config = dict(
    n_layer=9,
    n_kv_head=10,
    activation='tanh_gelu',
    norm='layernorm',
    bias='all',
    beta1=0.95,
    train_tokens=795200000,
)
MLP neurons of a small language model. Each row is named by its layer, matrix (up: input weights) and neuron, and shows model dimensions 272-367. Each number is 128 + 32 x the weight over its row's rms, rounded and kept within 0 to 255.
After each neuron's rows, "fires on" lists the tokens most often at its 100 highest values on Wikipedia text that the model never trained on.

L4.up318 [132 110 153 110  93 135  98 114 152 148  86 122 112 126 114 174  96 118  97  68 156 130 121 161 111 156  97 154 101 206 198 158 111 124 107 148 155 176 172  93 140 154 160 155  52  99 142 105  83  96  83  88 136  94  80 191 148 131 132 150 118 204  66 174 155 172 143  93 145 110 160 159 138 152  99 155 132  96 177 146 110  79  88 137 101 143  62 138 180 182 121 154 134 155 110 139]
fires on: " |", "\n", " \"", ":", "."

L4.up2045 [137 137 136  88  93 132  99 159 109 186  53  84 101 153 123 161 165 123 119 114 131 110 143  96 127 116 174 124 127 183 173 141 119 159 104 157 135 125 131 190 149 139 113 156 156 173 103 116 160 146 160  65 118 134 132 103  76 139 153  80 158 105 129 114 128  96 128 140 139  95 230 174 132 120 118  78 159 135 146 128 136  99 138 128 127 123 113 109 146 178 167 162 136  92 106 114]
fires on: " of", " than"

L4.up1047 [ 84  69 168 196  94 165 118 165 116 151 130 156  34 142 110 139 115 146 159 159  82 118 134 117 118  95 147 162 131 131 137 178 160 134  87 145 118 131 102 152 137 140  88 148 156 103 118 150 185 171 106 129 177 169 118 107 124 112 107 124  94 156  95 132 120 175 167 124  71 168 125 131 141  78  90  99 149 140 171 173 147 100 144  79 116  71 101 174  81 130 148  99 157 100  96 128]
fires on: ".", "-", ":", "'"

L4.up984 [105 173 158 159  89 160  64 172  90 178 138 145  88 175 100 146  81 153 100  72 130 101 128  88 128 146  99 126 137 155 129 102 103  86 116  86  95 151 159 165 130 113  81 177  75 119 132 143 161 131 128 142 159 133 112 127 111 140 108 107 149 158  84 180 140  94 168 145 162 129 119 128 124 126 102 166 119  97 116 121 116  52 127  56  69 119  91 117 114 186  68 163 147 173 110 112]
fires on: "==", "\n", "-"

L4.up1067 [109 120  66 150 115 132 109 114 107  75 118 103 139  97 151  95 144 138 183  72 138 135 145  99  76 139 165 107 135 170 129 140 146  69  87 111 105 175 106 118 128 135  75 201 127 148 164 183 136 113 118 109  95 124  97 155 106 214 171 101 180 139 135 205 162 131 174 103 135 156 148 140 170 167 121 128 124  93  72 136 143 132 172  81 201 124 126 161  96 150 181 138 138 101 115 164]
fires on: ",", " in", " to", " he", " also", " December"

L4.up997 [137  62 111 103 111 100  83 117 153 182 161 125  55 121 121 139 142 129 196 170 156 150 110 117 113 145 122 125 127 159  74  99  92 108 135 139 110  99 129  73 116 140 108 100 161 129  84 101 148 153 157 157 119 133 127 164 104 104 165 137 101 185 174 155 136 122  79  82  88 134 163 163 135 134 141 158  93 147 154 146 121  69 106  80  74 125 178 113 132  79  77 238 132 111  97 148]
fires on: "B", "K", "Ch", "J", "w", "N"

L4.up1830 [110 138 143  94 129 166  42 122 121  89 142 180 122 148 117 107 112  90 144 101 160 119  98 108 113 142 142 122 192 110 121 113 117  92 144 126 136 101  94 152  72 152 105 113 138 139  44 122 111  28 115 164  77 136 140 140 123  78 138  66 137 109 122 129 112 134 123 164 111 117 107 110  95  78 120 138  56 158 134 147 129 153 124 136  90 114 153 132  93 124 107 130 121 103 144 179]
fires on: "1", "0", ")", " |", "2", "5"

L4.up946 [ 86  87 119  91  95 173 134 128 138 145  81 175 168 183 106 126 114  86 155 126 117 132 142 131 173 182 138 126  97 194 157 141 138 155 139 124 131 173 116  63 142 162  86 137 130  55 117 138 171 162 106  73 158 118 140  72 121 157 114 150  80  79 139 102 158 127 133 165 151 102 126 186 156 138 159 122 115 190 167 123 121 154 125 140  71 166  96  96 178 121 132  96 128 118  75 146]
fires on: " ", "-", "ass", "1", "S", "."

L4.up2530 [146 113  72 140  89 140 127 133 148 154 103 162  88 180 163 112 124 111 151 161 140  95 126 125  84 155 141 178 129  90 128  95 103  92 103 112 126 138 138 110 145  81 148 135 145  83 144  46 155 153  35  88 131 119 135  81  78  83 148 156 119 107 134 106 147 130  71 211 132  85 115  94  87 149 129 166 130 117 126 170 132 126  85 126 109  99 104 112  90 130 146 140  89 133 191  87]
fires on: "4", "1", "9", "3", "7", "5"

L4.up1261 [ 74 137 129 134 113 145 160 154  95 123 118 110  91 137 115  86 122  63 190 107 131 159  91 190 140 123  49 114 107 139 132 142 142 123  98 122 106 128 105 153 105 108  69 162 176 150  93  90 161 114 159 116 136 164 118  65 145  94 170 153  78 143 149 112 100 116 157 105  80  92 115 113 103 125 150 179 104 125 123 191 112  81 137 185 178 160 112 145 168 144 187 139 127 117  89 129]
fires on: "2", "0", "3", "9", "1"

L4.up988 [125 116 151 103 117 164 197 118 118 165 131 114  72 116 113 127 130  88 149  79  94 115 109 122 192  87 132 140 109 109 121 169 114 170 108 154 111 134 130 168 149 143 166 115 146 144  96 161 155 168 130 118 212 153 129  92 151 142  71 132 135 154 154  53 171 152 153 172  51 111 130 166 137  44 149 119 116 135 120 162  87  88 154 104 142 149  83 143 125 132 118 124 111 121  58  92]
fires on: " ", "0", "3", "1", " the", "4"

L4.up1979 [133  79 118 179 139 146 139 127 126 179  88 149 137  79 140 135 174 102 107 117  80  81 158 117  98 139 120 115  69 189 194 109 139 142 204 189 181 196 190  86 136 121 152 115 123  87 163 109 138 124 138  86 123 116 184 158 118 162 108 138 176 206 134  76 148 137 135 117  98 163  87 109 111 197 207 134 138 119 159 160 135 158 128 109 170 110 161 130  89 120 145 129 105 142 125 135]
fires on: " to", " of", " time", " with", " year", " from"

L4.up353 [141 129 101 114 132 112  80  65  33 140 147 140 127 147  66  70  83 126 156 136  77 128 177  91 154 158 125  99 164 164 139 117 141  90 164 168 119 166 106 191 101 123 115 131 188 124 177 159 132 162 133  64 134 112  88 151 124 164 138 149 125 153 167 193 175  96 180 136  92  71 110 139 101 134 119  92 104 154  89 165 119 144 113 112 149  74 139 158 128 149 120 147 128  89 143 140]
fires on: " of", "1", " in", ":", " ", "9"

L4.up562 [117  98  86 118 129  84 132 149 142 128 114  82 118  99  81 155  73 145 116  82 119 116 104 133  86 137  79 138 170 174 172 145  78 118 104 101 120  82 171 138 142 104  98 132 140 128  76  81 100 111 132 129 152  92  93 158 148 108 118 125 167 128  99 136  93 127 162 105 136 166 113 195 134 171 147 191 108 128 170 140  89  93  86 146 154 103 124 132 106 144  87  82 143 135  80  78]
fires on: "\n", ".", "=="

L4.up294 [101 120 142 107 103 124 125 126 102 166 119  99 103  57  50 105 108 159 166 103 131 112 165 107 104  89 165  46  95 187 135 208 146 141  97  67 115 105 180 157 127 184 148 164 108 121 128  88  85  94 145 128  75 103 184 116 166  87 173  91 160  87 112 139 118 143 103 146 107 177 182 137 146 131  92 113 150 107 146 131 161 133 155 136 184 166  59 116 150 166 167  85 114  73 100 116]
fires on: " In", " of", " in", " n", " N", "In"

L4.up1115 [111 110  63 107 184  70  97 131  69 111 163 105 144 141 111 119 123  97 193 155 121  92 150 113  67 131 141 170  97 125 185  58 151 148 118 105 189 136 129  97 145 140  55 175 126 105 100 137 124 168  63 131 144 152 149 162 115  97 132 114  95 147 109 113 130  99 119 138  95 151 139 168 136 122 157 107 147 134 191 116 156 121 152 192 108 119 186 141 164 107 162 136 129 116  98 149]
fires on: ".", " \"", ")", "-", ":"

L4.up2132 [ 70 151 135 114 123 142 123 115  91 131 121 128 109 155 128 136 155 105 149 154  98 111 127 143  78  89 168 159 128 137 130  98  86  94 142 144 113 105  84 138 102  74 141 104  52 155 104 165  94 120  98 103 112 177 178 136 108 151 159  76 141 114  66 157 157 162 162 134 139 104 154  59 176  59 167 139 152 130  91  95 101 156 100 137  81 175 127 129 186 172 103 106 124 116 140 150]
fires on: " in", " |", "am", "in"

L4.up2270 [ 98  81 115 141 130 134 218 159 148 178 120 133  69 127  82 157  98  92 104 145 170 126 114  70 140 200 154 100 188 129 176 112 146 126 149 100 114 139 137 156 124 182 118  13 100 132 117 156 140 205 141 137 183 127 145 125  91 147 154 110 151 125 148 142  87 124 104 133 127 108 190 165 152 123 109 130 147 136 149 125 162  84 131  96 186 112 151 193  86  76 218 134 137  95 121 122]
fires on: "-", " and", " of", ",", "/", "–"

L4.up592 [142 110  70 138  99 112 123 137 130 152  75 119 122 107  96 143 124 126 138  61 195 101 153 103  89  85 145  54 181 180  71 159 128 137 105 164  75 136  78 145 155 131  89 130  64 124 102  49  90  98  87 168  68  50 113 114 104  95 135 139 137 152 105  80 107  98 120 115 101  82 120 157 178 148 178 169 105 114 117 158 160 102 126 107 119 112 127  94 147 160 168 111 123 156 143 111]
fires on: " \"", " of", ":", "\n"

L4.up2289 [108 101 121 139  76 131 141 119  91  86 148 193 103 125 127 124 154 115 101 125  96  93 107 151 182 130  84 149 165 124 114 101 218 117 115 155 163 154  84 148 128 148 126 141 108 189 188 140  83  80 194  91 167 153 142 122 164 148 171 139 124 155 159 132 151 127 176 159 173 152  94 147 173 139 148 142  87 160 173 144  70 121 170 128 146  75  88 126 128  91 187 150 142  82 115  89]
fires on: " and", " not", " or", "-", "5"

L4.up1278 [130 153 177 200 110 111  65 153 145  74  93 118  80  94 120  99  79 184  97 135 149  43 156 157 119 181 112 117 141 157 107 138 138 122 157 116 125 132 120  92 135  79 151 147 147  86 153 119 146  99 145  74 147 180 136 114 101 129 120 158 106  90 116 158 122 141 123 170 143 121 145 138  72 107 132 167 173  76 196 180  87  90 153 154 110 136 147 101 133 164 148  57 127 126 143 106]
fires on: " ", " and", "1"

L4.up1780 [ 93 110 156 115  84 130 113  79 141  71 136 179  91 103 107 108 132 114 139 115 124  87 150  74 165  99 101 166 121 148 106 111 100 127 144 108 126 124 152 156 118 139 115  90 138 143 111 181 100 155  99 145 121 130 126 137 135  92 165 103 161 150 204  58 124 144 183 149 143 149 144 179  99 166 127  99 126  94 130 103 101 111 141 173 167 136 102 152 107 113 188 149 152  83 106 149]
fires on: " or", " as", ";", " and", " than", " her"

L4.up811 [160 156 157 133  98  43 125 127  64 103 156 178 113 202 142 117  92  96 139  82 185 120 147 119 183 181 160  75  94  99 139  99 149 120 105  81 141  88 161 163  86 147  76 116 123 146  88 161 104 157 139  90 119 107  87  94 146 142 132 146 143 113  96 172  69 122 156 135 188 108 173 113 146 119  59 186 129 161  96  72 119  81 149 105 183 126  91 130 117 134 179 108 174  92 120 137]
fires on: "-", "ass", "ent", " –", "ic"

L4.up701 [130 105 136 103  36 133 148 115  71  89 171 152 119 118 111  88 141 150 121 122  88 141 155 137 167 152 156 119  89 117 131 106 120 139  87 143 120 193  98 142 155  67 152 150 133  97 146 140 142 123  76  56  95 148 128 160 165 119 132 152 157 119 177  76 149 150 175 139 125  64  80 178 119  83 155 151 162 149  85 151 181 114  68 113 141 160 105 134 162 102 178 139  85 110  97 100]
fires on: "9"

L4.up2399 [126 107  98 168 147 139 120 201 122 139 147  93  55 163  53 135 107 212  97 102  84 203 134  83 126 102 115 113 120  87 117 148 150  59 124 169 121 166 129  82 109 128 120 179 186 130 125 130 150 135 161 113 140  98 147 142 161 178 110 189 144 154 134 127  77 119 125 114 125 178  73 122 128 143 176 156 134 130 122 115 102 153 132 178 150 131 112  93 139 107 143 128 139 110 152  85]
fires on: " and", "'", "s", "h", "ond"

L4.up58 [175 102 111 134 104 146 124 116 119 131 112  84 156 126 134 160 160 113 117  71 188 137 129 108 175 108  98  98  91  93 146 127 160 139  98 132 173 139 124 133  87 101 135 121 175 138 134 155 149 138  91 136 113 134 114 113 205  99 187 104 145 110 161 144 132  99 148 143 126 113 109  81 150  99 141  85 146  75 114 159 112 122 105 104 139 136 129 150 220 102 136 193 107  97 126 131]
fires on: " the", ",", " |", " in", " for", " "

L4.up1442 [199 107 126  95 136 193 148 160 123 167 137 154 128 147 136 147 143 119 138 153 110 122 151 189 161 127  92  91 157  86  97 140 123 100 116 179  55  91 133  92 127 111 120 148  90 145 150 116 116 170  78 120 125 148  96 158  51 159 147 103 156 147 172 128 168  98 184 126 102 158 126 153 170 181 127 161 166 146 148 185  80 163 151 127  90 135 109 107 136 133 121 162 152  94 105  31]
fires on: " this", "'", "-", "s", " \"", ":"

L4.up829 [114 158 132 106  80 123 145 119 161 126 154 122 107 112 172  92 177 189 139  97 126 133 145 115 104 195 114 126 128 126 152 186 121  88 131 107 202 181 170 167  99  94 106 176 129 109  91 140 121 139  67 169 109 119 119 132 197 162 163 153 136 101 162  99 132 158 126 122 141 152 102 130 160 120 148 138 127 152 106 123 112 106 181 187 140 141  90  97 150 112 193 129 120  76 128 138]
fires on: " |", "-", " Nationality", " of", " Public"

L4.up2348 [167 119  94 126 137 223 168 162 116 148 148  91 127 117  91 136 152 102 158  74 122 189 194 101 176 177 143 118 105 131 121 113  97 119 124 116 111 148 167 102 141 147  81 202  85 100 105  92 133 130 141 150 102 144 116 140 132 141 133 114 180 153 128 159 185 159 123 162 133 139 124 141 124 156 130 143 175 145 133  63 131  87 175 144 123  89 127  81 154 181  93 121  68 127  34 225]
fires on: " ", " R", " the", "2", "-"

L4.up1193 [ 82 161 104 112  71 175 182 149 125 151  97 162  66 201 156 125  52  85 147 127  96 169 108 132 146 180 139 148 152 111 157 118 103  72  88 160 137 127 194  74 141 103 147 150 119 149 163  99 114 126  74 124  61 153 140 130  65 126  95  98 111  94 179 136 137 108 197 122 144 133 127 109  93 170 168 136 136 127 133 142  66  63 121 115 189 136  95 118  93  97 123 143 113 156 160 158]
fires on: "1", "2", "3", "0", "8", "4"

L4.up2334 [108 125 102 169  73 125 132 153  64 136 125 139  88 109  80 139 148 155  63 109 195 104  47 123 103 123 113 166  96 142 166  62 116  99 142 155 111 161 105 124 120  81 144  77 140  63  67 121  97 135 131 124  82 129 125 134  93  99 109 149  74 187  78 168 127 116  46 117 134 159  55 161 149 110 186 171 214  62 170 170 133 102 192 168  68 120 101 142 110 160 152 140 163 135 112 129]
fires on: " |", " ", "\n"

L4.up2537 [ 74 122 131  78 119 132 157  95 144 165 106 105 118  80 116 154 168 168 131 137 114 129  81 118 145  70 110  73 138  98  39 151  95 200 151 168 166  76 149  77 173 153 126 100 120 100 160 127 151 146 174 110 103 136 135  89 173 162 113 159 105 119  68 123  85 114 180 152 128 102 155 107 128 108 107 103 168 169  97 179 137 188  86 125  67 153 149 112 119 113 184 145 146 106  98 148]
fires on: " the", " of", " and", ",", " its", " as"

L4.up2385 [120 104 172 107 124 166 144 147 125 123 126 159 128 109  71 103 133 117 183 151 101 168 169  82 114 145 152  82 112 138 211 127 160  92 207 120 142 142  86 142  90 194 133 115 137 136 124 166  89 128 158 112 135  95  89  74 149 100  87 106 111 143 142 116 114 139 161  84 136  97 176 129 136  75 135 146 140 143 125  89  91 119 106 125 120 114  88 137 137 144 133 106 132 160 142 155]
fires on: "-", "'", " and", ".", "1", ","

L4.up1669 [146 127 145  84 107 151 141 127  84  94 115 195 161 107 168 160 113 135 146 144  94  58 169 133 147 136  89  93 122 152 160 109  98 118 183 167 181 113  97 149 185 144 106 143 160 106 125 128  85  81  93  84 100  89 129 182 169 130 143 150 109 141 134 118  79 171 109  87 178  78 108 123 159 153 116 152 108 119  68 174 147 107 151 150 174 116 152 134 121 102 151 122  90 105 107  94]
fires on: ".", "9", "7", "5"

L4.up839 [ 98 159 136 150 108 133 109 126 102 169 162 115 163  94 119 170 164  56 146 134 184 141 102 133 140 214 175 117 120 171 138 125  93  94 135 182  97 140 136 132  42  79  91 167 158 133  92 103 115 133 175 133  89  57  82 114 169 118 124 179  98 152 104 101 149 116 173  55  91 104 143 146 162 140 158 107 127 111 192 140 136 185 144 130 160  68 106 146  98  71 197  74  69 176  30 126]
fires on: " and", " of", ":", ",", " with", " to"

L4.up1896 [118  65 163 166 104 136 132 129  84 147 153 189 120 135 117 195 143 164 126  90 114 101 112 122 110 183  84 116  57 143 129 121 110 140 161 111 128 141 139  90 180 166 195  72 109  71  53 126 138 119 139 127 156 161 191 137  89  96 127 118 157 149 106  90 116 134 106 159 131 128 175 122 142 125 107 111 146 186  77 102 146 113 189  85 125 154 133 172 143  92 135 124  84  86  97 137]
fires on: " ", " of", " age", " his"

L4.up2129 [103  99 160 191  76  99 122 177 100 143 153 194 139  92 149 112 181 138 167  97 114 182 109 191  95 167 167 151  93 193 144  95 160  98 157 125 140 183  72 100 152 153 193 117 153 126 124 177 125 159 123 102 140 100  98  88 173 169  86  99  88 196 120  76 159 155 156 101  95 147  88 156 157 172 142 148 197 145 139 216 126  90 100  71 103 157 192  80 141 133 120 110 130 151 123 145]
fires on: " time", "===", " been", " was", " this", " the"

L4.up1545 [ 99 111 137 178 152 143 123 144 166  94 193 147  82  56 117 176 135 155 117  83 176  96 106  78 126 113 109 102 164 193  88 124 115 136 131 147 203 134 175 168 173 151 156  98 133 196  67 169 145 133 152 105 123 125 159 130 149 128 101 171 123 126 134 115 132 142 156 153 145 147 147 185 111 142 108  67 150 181 114  56  72 125 168 154 159 115  65  41 111 128  76  97 182  63 125 142]
fires on: " and", ":", " or", " while", " as"

L4.up739 [158 135 128 109 126 101 130  57  96  72 169 125 118 135 153 108 148 100 164 150 148 136 156 118 179 139 142 158 160 101 106 104 141 152 130 103 186 190 122 143  85 102 138 102  97 108 105 178 165 122 139  65 162 169 201  56  95 112 112 151 131 141 220 124 132  97 108 120  88 161 129 110 122 138 166 150 189 151 124 108 110  99 148 110 129 185 146 134 156 140 155 168 144 142 112 104]
fires on: "9", "2", "8", "7", "1", "5"

L4.up1106 [115 108 166 117 130 178 163 163 129 177  95 130 134  90  50  89  98 147 165  94 178 137 126 117 136 141 158 103  76 179 145 144 131 142 125 133 156 108 148 135 103 149 169 185 163 106 141  68 104  87 122 162 162 101  44 131 115  95  98 113  84 120 102  89 150 130 184 116 116  89 187 163 111  93 169 151 135 126 124  54  90 142 144  99 154 129 164 177  67 137 116 145 150  79 106 118]
fires on: "-", ",", ".", "'", "s", "("

L4.up2380 [155  79  50  47  96 142 176 140 153 145  86 134 113 157 127 105  67 148 205 151 102 113 125 123 125 127 125 149  84 131 129 155 129 182 173  55 167 189  86 155  64 100 146 160 151 151 145 112 128 109 108 107 137 157 131 127 157 139 130  82 128 128 126 157 173 194 102 174  78 129 183 105 121 164 117 118  74 133 157 112 126  89 155 161  96 117 193 106 140 117 127 102 183  77 117  95]
fires on: ")", "0", " km", " |", "-", "%"

L4.up2293 [106 147  75 109 143 100 121 108 156 148  77  70 117 161 140 136 125 120 176  94 109 155 148 106  91 138 101 117 151 163 132 154 123 137  96  92 131 140 156 175 141 160  75 176 110 111 142 137 108 104 109 149 146 117 122 131 156 152 133 129 148 103 136 113 110 146 129 106  68 163 166 165 130 143 172 130  76 112 109 103 153 105 163 141 137  97 143 120 147 146  78 200 124  95 135 136]
fires on: ",", "s", " season"

L4.up1922 [125 130 110 136 144 131 153 128 159 164 185 137 113 132  74  94 143 143 115  99  64 134 104 137 143 128  97 132 132 139 121  92 126 127 120 100  59 118 122 170 140 158  78 132 113 182 170  67 163 181 138 117 152 166 147 158 103  84 165 128 126 169 175 122 150 120 149  12 160 133 122 129 110 161 159 171 165 158 136 152 109 172 135 141  97  90 113 204 148  96 128 109 113 121  92 149]
fires on: "o", "0", "9", "ro", "u"

L4.up2540 [106  80 135 136 145 144 125  91 152 164 124  99 109  60  82 144 178 148  94  88  92 107 110 145 193 178 177  90 151 116 121 142 174 149  77  85 159 125 150 105  51 152 117 101 173 121  96 160 202 152 142 102 141  91 130 172 177 114 195 142 134 100 128 150 136 100 156 106  36 124 149 138 157 140  98 163 126 170 150 158 163 145 123  88 112 109 105 134 151  59 199  77 136 128 122 133]
fires on: " of", "\n", ",", ".", " |"

L4.up759 [141 150  45 130  47 176 105 117 103 111  75 145 103 114 155  91  72 148 132 130 105 199 110 119 112 112 117  82 166 172 114  85 123 111 128 131 109 111 147 116  83 153 116 129 116 172 102 143 121 165 123 130 156 140 141 108 175 131 105 157  94 152 190 127 162 137 119 105 115 129 124 135  85  32 145 175 108 102  84 212 143 147 143 149 124  59 132 104 207 117 179 156 127 207  95 112]
fires on: "1", " that", " La", "2", " addition"

L4.up485 [176 133 200 120 142 129  84 150 144 153 104 157 132 175 112 114 128 133 183 123 147  82  95 116 156 124  62  93 144 153 170 163 182 140 107 182 168 112  87 132  96 178 141 136 151  74 159  69 136 156 157 117 139 157  85  68 100 136  86 122 138 127 164 169 164 102 118 104 125 124 175 101 178  97 114 157 166 145 100 122  91 142 113 117 103 121  94 169 143 157 179 137 175 119 126  95]
fires on: "-", "ar"

L4.up628 [154 146 121 185  89  95 132 161 151 108 130 161  83  61 125 213  96 126 159 121 132  76 101 130 149 103 132 151 166 115  64 117 177  97  87 172 130 143 125 138 156  53 137 125 125 101  92 186 120 116 136 108 112 134 116 151  61 108 145 131  83 108 130 134 111 124 116 162 101 110 160 145 143  94 123 129 163 112  92 182 124  85 200 115 115 166 185 116  82  93 133  98  68 142 129  91]
fires on: " ", " in", " a", " Old", "1"

L4.up641 [105 160 114 164 113 137  92  87 100 120 167  40 131  80 128 145 107  84 153 109 120 126 122 115 132 113 228 139 172  81 176 153 141 143 114 149 154 149 124 210 128 137 114  75 114 122 137  75 154  70 105 170 155 127 174 156  78 132 156 109 111 121 146 140 129 122  78 126 107 112 154 135 120 146 105 133  91 162 119 108 159  81 115 137 150 101 143 155 137 112 149 149 102 101  80 126]
fires on: "0", "1", " ", ".", "2", " |"

L4.up2180 [156 138 126 104 116 128 188 135 112 120 169 173 181 116 145 121 132 117 130 168 186 166 183  86  99 100 109 161  90 195 121 125 143  71 105 164 129 148 142  90 149 137 125  73 103  75 136 176 150 168 120 166 163  98 132  90 179 165 118 119 106 136 202 105 183  87  61 174 116 119  92  92 134 132 138 129 217 152 140 132 166 183 113 126  62 170 118 147 197 115 109 113 114 104 137 120]
fires on: " ", " the", " at"

L4.up1821 [ 52 135 131 149 133 133 111 178 167 103 161 142 108 103  92  93  90 102 179 149 117 133 147  96 115  74 116  83 107 141 105 161 164  87 122  87 142  87 154 115 135 130  93 177  81 166 170 118 110 132 125 164 160 138 180 102 125 146 108  93  82  81 149 163 135 155 124 126 145 114 112 112 115 152 160 132  51 112 135 118 139 104 111  89 134 130 163 143 150 131 105 102 114 161  82  90]
fires on: " of", "'", "s", "ʼ", " in"

L4.up381 [109 146 193 182  70 101 186 117 146 153 110  72 109  94 106 119 105  81 164 101 113 115 108  99 118 177 148 106 156 149 120 159 142 125 158 187 176 158 160 130  29 156 149  83 128 120 115 140 140 117  16  69 110 113 170 127 133 112 128 152 157 141 114 109 179 126 184  75  43  89 105 200 188 148  83 135 161 123 127 139 165 104 127 107 117 151  74 157  42  99 152 149 148 197 105 167]
fires on: ".", ",", ":", " |"

L4.up1954 [128 115 143 139 144 152 161 107 112 133  72 160 181  78 115 147 127 107 214 144 110 117 134 111 151 114 165 180 159 118  88 161 127  83 136  95 125  38  92 173  95 141 120 189 124  73 135  83  75 111  80 159 150  82 122  95  96 108 149 105 119 115  85  88 110 113 150 138  23  90 118 121 184 120 110 203 130 154 158 128 101 134 110 108  96 172 175 163 177 147  94 127  94 149 108 145]
fires on: " |", "(", " Preceded"

L4.up1177 [178 117 139 120 135 110 105 112 188 169 130 141 136 144 137 135 116  83 144  85 147 131  96 142 155 149  92 133 154 189 123 193 161 152 112 124 170 158 172 146  71 150 126 133 122 142 106 121 103 162  97 115 144 116 113  95 125 126 118 154 184 181 188 122 149 155  86 148 124 141  90 110 103 131  83  99 171  87 189  96 140 116 106 210 157 111  89 118 120 173 162 163 101  82  97  52]
fires on: " that", ",", "–", " |", " of", "%"

L4.up2199 [124 105 119 121 100 108 166 106  57 177 119 210 109 153 162 134 140 164 102 154 163 165 135 134  82 112  72  86 134 122 118 119 168 174 134 214 123 162 122 127 142 167 167 170 139 124 113 149 130 160 218 107 118 124 141  80  84 134 178 133 167 172 128 107  99 103 139 138 160 130 130 184 103 147 127 171 175 135 172 110 110  52 110 134  77 128  75 124 173 136 159 146  91  75 169 121]
fires on: " to", " or", " and", " until", ",", " of"

L4.up2213 [ 98 149 114 150 104 108 183 118 124  89 129 135 111 161  87  42  99 154 152 128 129 140 104 104 119 176  85 144 145 184 154 131 119 112  84 137 104 120 126  95 173 166 114 189 171 170 117 127 148 127 173 115 146 112 126  93  92 113 113 150 127 116 128 124 184 135 163 120 142 147 128  88 176  73  71 138  93 159 127 172 147 159 172 178 162 156 111 159 163 115 103 105 103 127 118 108]
fires on: "0", "9", ":", ",", " addition", " as"

L4.up295 [155  94 146 137 120 134 126 145 144 106 138 162 185 139  82 102 157 136 140 133 118 113 124 131 200 168  93  86  93 139 117 164 155 141 139 164 152 154  60  83 148 169 155 123  96  65 138 156 149 179 142 111 122 156 125 108 127  77 111 124 143 126  95 132 150 159 167 135  96 145 125 152  85 107 136 130 148 152 129 130 159 153 177 138 117  78 157  91 164 125 113 168 122  96 109  63]
fires on: "-", "=", ":", " -", " father"

L4.up768 [112 147 153 145 155 187 169 111 125  79 143 183 136 152 136 124 124 137 154  72 168 119 139 164 149 139 166 126 145 151 124 121 128 156 192  95  72 117 132 192 173 128 117 195 198 131 136 123 127 120  94  99  98  66 120  99 119 136 103  92 153 122 119 134  92  88 141 175 165 126 191 138 159 102 116 155 140 156 135 132 136 119 119 112 137  96 130 128  94 132 126 147 134 173  70 159]
fires on: " |", " Democratic", "|", " Dr", " Preceded"

L4.up107 [139 133 126 199 136  98 129 129 127  56 143 119 131 132 119 121 161 115 144 137 168 146 141 126 166 111 120  72 149 164 143 150 118 111  68 100 145 139 136 148 123  95 116  86 110 116  94  70  70 113 128 107 121  22 175 112 119 113 140 138 176 137 128 134 163 167 139  97 154 174  81 108 171 136  88 160 162 155 134 124 219 128 133 125 108  79 139 141 122 144 165 125 159 130 152 154]
fires on: "\n", " of"

L4.up2168 [144 114 138 156 133 161 100 102 109 102  90 159 128 143 139  63  79 144 138 113 153 154 152 136 102 132 162  99  83 138 120 146  71 103  77 177 125 143 166 148 138 111 146 165 184 151 118  95 126 180  86  23  80 175 189 178 112 120 159 180 170 202 130 127 117 111 149 192 118 100 120 149 130 154 136 115 127 126 126 131 101  97 113 102 155 153 173 141 127 154 160 129 155 123 141 112]
fires on: " a", " in", " from", " of", " an", " to"